Weights of a small GPT-style language model, trained from scratch on English Wikipedia: 12 heads of 32, biases.
MLP neurons of a small language model. Each row is named by its layer, matrix (up: input weights) and neuron, and shows model dimensions 96-159. Each number is 128 + 32 x the weight over its row's rms, rounded and kept within 0 to 255.
Before each neuron's rows, "fires on" lists the tokens most often at its 100 highest values on Wikipedia text that the model never trained on.

fires on: "in", "ol", "ul", "on", "ec"
L7.up132 [186 148 149  91 118 104 151 145 118 155 158 147  99 176  97 119 124 133  89 138 134  88 149 124 103 161 161 108 140  88  70  77 100 132  86 128  75  77 115  95  95  67 165 132  82 111 174 140 170 193 115 113 145 142 108  73  64 157 118 126  49 137 126 127]

fires on: "ur", "r"
L6.up879 [ 88 130  98 115 150 101 133 164  98 196 136  98  79  82 154 123 105 175 180 111 102 175 128 114 145 184 161 128 177  94  92 174 115 113 124  95  83 153 118 125 142 142 132 123 121 188  84 136 114 108 117 130 138 133 156 200 117  61  79 138 100 126 152  98]

fires on: "m", "ou", "p", " E", " M", "b"
L2.up66 [161  94 129 128  86 117 125 119 108 123 139 178 145 183 124 148 144 127 127  75 136 147 128 173  81 186 135 137 118 100 140 123  82 132 134 184  88 133 119 206 120 103  88 137 136  96 131 135 101 152  83 112 132  59 131 124 121 148 165 158 147 121 170 160]

fires on: " f", " g", " G", "G"
L7.up233 [130 161 165  87 139 103 134  74 129  89 142 102 136 130 139 137 110 167  95  87  68 176 151 160 194  91 120 171 126  89 116  93  74 116 140 141 124 167 130 141 119 110 130 179  99 189 122 118 204  85 141 160 173 133  97  62 120 134 116 106  67 124 112  94]

fires on: "ur", "um", "ess", "id", "i", "ar"
L7.up484 [113  87 153 128 122 129 149 103 108 116  95 156 183  88 113  79 132 113 171  92 104 115 149 123 129  69 115 116  84 128 100 214  93  98 159 186 130 155  98 223 137 220 142 161  98 197 165 158  59 158 136 154 121 100 137 161 112  74 142 199 136  90 142 103]

fires on: "ur", "ir"
L6.up705 [ 51 107 106 123 121 106 148 127 109 163  85 142 122  86 169  68  91 147 157 115 104 175 142  97 167 104 129 131 100 158 115 174  55 110 151 119 127 199  80 198 139 153 103 141  99 153 107 142 152 117 163 179 144 143 148 200 128  69 119 103 124 104 152  77]

fires on: "an", "er", "s", "b", "ol"
L8.up219 [192 108 125 118  84 147 149 140 166 143 128 122 108 176 126  89 166 145 158 110 112 177 134 147 134 125 142 190 163  81 151 102  93 159  93 172  88 118 104 203  93 137 104 180 123 128 120 102 173 141 135 173 170  79 157 183 132  40 108 163 200 119 127 118]

fires on: " re", " com", " be", " le", " con"
L8.up821 [ 83 114 131 133  85 115 147 200 116 105  34 154 109 144 138 115 138 118 121 119 116  64 163 116 110 134 137 161 169  88 130  91 152  83 116 115 138 163  79 149 146 134  71 138 161 138 171 151 157 104 178 103 164 132 159  96 124 107 128 159 138 162 177 130]

fires on: "is", "h", " the", "th", "se"
L8.up276 [153 113 125  86 138  95 128  99  63  77 148 152 159  94  50 164  92 163 148  99  98 141 134 145 171 164 139 120  83  87 124 151  83 117  90 148  79 170 114 171 125 110  74 119 100 158  89 135 150  98  60 191 146 155 141 146 119 110 153 157  62 107  77  97]

fires on: "ur", "ri", "ac", "os", "qu", "ro"
L7.up329 [ 54 109 124 114 107 135 143 119 111 126 137 124 122 132 154  40 159 172 127 127 110 177 137 142 127 122 135 142  97 145 148 132 152 137 183 115 182 190  94 183 107 158 102 121 138 102  94 192 179 153 120 101  83 143 152 184 160 127 127 100 156 110 151  98]

fires on: " f"
L6.up761 [163 163 103  89 128  82 150  81 187 137 148 147 123 109 175 117 148 130 104 131  55 146 155 160 150 122 126 202 128 103 101 160 120 146 112 106 100 171  75 123  93 146  91 182  82 156 119 147 139 105 156 110 127 155 143 111  95 136 146 131 115  76 135  52]

fires on: " v", "===", ";", "|", "ist", " V"
L8.up784 [135 139 156 155  87 114 122 157 139 121  61  44 129 165  81 164 166 120 128 154  70 147 147 139 130 140 137  81 130 139 136 149 150  86 128  96 110 127 152 120 185 147 102 177 180 126 116 105 104 100 117 140  86  81 174 211 113 139 126 153 101 101 121 145]

fires on: " p", " h", " pl", " s"
L6.up362 [129 118 189 135 130  81 138 114 142 171  72 132 174  74 113 122 108 138 175  92  60 137 155 141 167 128 128 127 140 107 135 119  75 139 135 145 130 214  87 197 107  99  72 144  59 161 152 187 156 107 132 138 132  86 111  48 103 109 121 124 128 113 129 112]

fires on: " s", " h", "i", "he"
L8.up348 [144 109 163 142 136  74 133 146  86 169 113 167 161 112 115 119  94 148 142  88 113 197 158 164 128  94 107  88 156 119 158 129 101 162 166 133 146 139  98 132 154 105 109 159  86 153 151 161 108 122 144 129 156 159  97  66  51 136 133 161  86 163  98 136]

fires on: " con", " le", "an", "us", "en"
L7.up719 [147 124 111 140 130 154 134 204 112 129 108 165 191 126 107 125 135  70 119 139 115 119 174  78 182 120 151 104 144  87 154 109 126 100 139  62 125 158  54 161 160  93  87  97 141 151 156  99 159 138 125 166 172 183 156  97 122 150 155 168 102 165 155 137]

fires on: "av", "art", "an", " be", " le", "em"
L7.up304 [161 142 136 139 110  95 139 118  92 104 130 159 182 170  77 136 118  90 106 124 123 154 138 131 142 114 173 121 238 133 160  93 146 120 112 132 146 127 100 117 157 120 118 129 186 176 198 107 137 132  90 113 175  89 154  86 109 159 165 178  89 172 135 116]

fires on: "en", "re", "p", "an", "ist", "ion"
L7.up671 [146 158 126 170 102 167 146 171 133 177 121 107 124 220 119 191 133  91 107 131 124 110 146 136 101 114 136 151 173  92 157 135 173 134 128 163 141 151  80 110 153 113  98 106  98 114 162 108 143  63 140 177 183 188 130 100  67 149 182 149  69 156 189 128]

fires on: "ou", "r", "p"
L6.up265 [178 103 134 117 118  94 154 111  67 122  88 117  86 154 126 160 163 155 133 100  90 104 141 195 132 102 117 200 140  80  82  58  87 131 129 186 146 129 130  99  98 116 115 157  73  60 119 110 114 102 124 134 145 182 125  93  98 127 109 138  48 118  80 120]

fires on: ";", ")", ","
L6.up459 [165  96 146 118 128  92 148 160 115 134 121 115 148 101 124 149 158 151  87 128  71 181 143 137  84 136  73 129 135  98 129  78  93 120 158  79 139 136 159 121  83  72  73 110 148 124 123 154 118 119 130  79 100 157 120 167 158 115 145 121 102 128 159 155]

fires on: "n", "an", "on", "t", "in"
L7.up260 [193 129 123 147 120 134 129 170 124 163 168 150  93 167 107 128 120  99 131 123 157 131 144 103 114 196 125 121 104 116 110 117 151  98 115 122 118 112  98 116 163  57 130 104 141 114 130 121 148 140 116 180 150 131 141 105 100 107 136 125 112  64 125 129]

fires on: ",", " as", "an", "us"
L9.up553 [158  29 132 112 120  95 139 111 124  93 133 154  97 110 130 122 156 151 121 111 160 113 113 146 125 109 109 114 104 161  95  82 104  42 181  78 118 144 110 132 122 127 115 169 151 122 155 122 130 159  87 115 107 166 120 172 146 142 135  91 151  56 142  76]

fires on: "t", "i", "y", "in", "ol"
L8.up152 [159 114 123 155 184 112 142 165  90 126 233 129 123 200 135 126  45 141  81 147 153 131 100 126 145 154 148 146 111  74  96  93 120 141 107 213 124  98 104 124 146  69 151  88 159 126 106  96 134 111 108 223 116 162 118 137 128 126  99 144 109 120 167 133]

fires on: " an", "ep", "om"
L9.up513 [165 188 183 104 121  68 143 110  93 153 103 111 146 122  88  78 165 161 129  84  84 119 182 103 102 129 128 133 111  87  72 121  63 177 205  74 133 143 141 196 114 121  85 116 145 145 159 146 147 116  69 119  96 138  76  99 135 137 174  95 112 119 158  99]

fires on: " Mar", ",", " as", "k", "e"
L9.up583 [126 115 128 105 107 150 112 101 139 108 163  90 113  79 137 131 195 139 159 147 129 129 135 131 173 107 131 159 158 164 120  97  88  90 109 118 146 164 140 146 140 156 123 144 150 106  64  93 144 186 129  88 154 186 151 198 135 126 131 131 120  77 155  51]

fires on: "g", " g", " F", " G", " f", "F"
L9.up596 [119 147 134 122  66  94 160 125 204 119 129 122 135  97 152 172 119 161 116 117 119 164 109 159 161  97 129 148 114 124  93  55  52 140 131 124 166 131  60 154 101 110  72 150  19 135  89 173 144 149 150 135 129 139 120 120  91 125 164 131 188 130  97  70]

fires on: "==", " for", " f", "re", " I"
L7.up728 [104 103 111  97 157 137 142 123 148  79 152 139 132 192 138 113 190  97  53  83 101 127 141 159 127  96 161 197 107 102 101 108 130  87 115 117 109 163  83 110 126 129  90 122 127 229 137 112 155 132 132 103 126 154 133  85 113 159 120 132  98 111  83  82]

fires on: "er", "ch", "e"
L9.up234 [175 135 131 144 131 112 142 172 158 131 164  72 127 135 174  87 136 164 109 104 136 137 130 155 133 110 111 172 170  47 134 121  84 127 182 154 111 152  84 168 144 128 109 115 145 203 127 163 133 105 143 120 167  87 124 168 134  64  84 115 169 124 130 149]

fires on: "e", "is", "if", "ur", "ec"
L7.up178 [128 164 188 116  81 113 138 139 115 128 115 121 163 130 130  92 114 111  72 131 110  96 155 150 197 123 140  98  93 149 127 136  86 123 141 171  92 177 100 166 138 123 104 119 110 115 145 135 136 138  67 151 157 158 198 129 110 120 124 141  93 158  86 113]

fires on: "ep", "b", "om", "ain", "op"
L7.up762 [121 137 168 101 108 114 146  88  84 145 131 118  96  70 102 104 211 144  98 126 106 166 162  96 152 126 111 126  93 104  98  84  78 128 148 100 141 147 149 166 116 131 117 110 144 147 115 137 151 118 141 130 142 100 142  77 105 102 153 136  91 165 120  76]

fires on: "ud", "v", "an", "on", "n"
L8.up829 [199 131 158 137 117  93 139 178  94 136 192 120 105 157 128 164 167  92  84 134 129 179 106 107 116 199 107 190 113  88 111  92 160  87 158 116 114 134 143 114 110 121 122 118 150  90 118 120 152 123  88 177 156  81 129 131 124 109 117 174 152 150 164  97]

fires on: "n", "en", "ed", "g", "z", "er"
L7.up552 [180 134 126 183  87 118 138 174  84  56 121 132 106 147  78 201 118 136 162 123 104 194 132 179  87 137 112 187 153  94 113 113  95 124 157 130 121 153 116 142 110  69 104 108 164 119  65 109 114 143  73 167 173  97  47 120 138 159 128 170 118 100 129 144]

fires on: " C", " c", " F", " f", " w"
L9.up210 [120 120 128  88  93 115 130 103 226  83 190 168 123 115 149 123 167 101 147  84 117  89 120 155 179 103 102 160 143  72  99 110 144  40 137 120 121 116  79 181  99 117 101 177 113 152 154 161 150 128 115 152 141 140 171 130 146 178 121 122 157  98 142  88]

fires on: " E"
L9.up853 [191 151 148 144 104 140 118 124 111 101  76 156 113 172  97 125 113 177  90 123 151 181 121 109 123 183 165 138 154  70  59 129  85  54 146 124  23 123 125 149 149 132 116 174 152 135 126 181 123 130  98 149 125 116 157 108 122 106 161 143 123 117 190 138]

fires on: "b", "is"
L7.up356 [155 138 128 118 135 127 134  95 105  97 158 136 184 126 111 103 121 136  87 127 123 166 138 124 183 218 135 120 109 152  84 108  93 139  82 131 100 151  96 124 156  92 115 101  84 141 120 138 164 156  85 177 154 157 179 143 140 126 171 159 121 114  34 129]

fires on: "n", "a", "g", "i", "s"
L9.up436 [180  74 205 162  90  83 149 143 146 113 174 107  61 109 130 165 179 182 127 135  92 161  98  98 115 106 128 130 141 101  66 139 132 122 168 148  91 138  99 168 117  47  99 102 194 105 140 126 112 118  92 134 134 137  48 128 194 152  99  79 115  67 174 145]

fires on: ";"
L6.up98 [132 104 171 165 107 121 137 130 109 119 121 102 107  88 109 162 171 153 129 123  91 200 150 133 130 170 123  71 112 131 157  94  98  75 131 114 138 109 186 110 110 138 112 167 110  86 118 183 101 154  70 120 133 109 156 174 112 101 148 165  77  87 143 105]

fires on: "el", "ess", "ed", "ell", "ir"
L8.up927 [ 59  99 105 111  75 104 146 149  96 146 121 116  94 112 202  78 155 163 137  94 109 132 131 132 123 111 134  99 159 149 134 149  60 108 136 134 109 166  68 191 144 181 147 117  57 159 146  86  99 172 114 129 104 155  95 183 134  90  93 142  88 123 140  99]

fires on: "ou", "al", ".", "ing", "p", "d"
L9.up574 [192 112 116  91 183 127 125 192  93 125 145 110  97 109 118 162  88 194 169  76  95 199 112 166  70 102 118 171 132 105 104  66  58 120 120 137 136 108 124 149  94 174 113 125 103  89 112 140 145  99 123 135 147 229  89 169 113 130 162 165  92  92 107 155]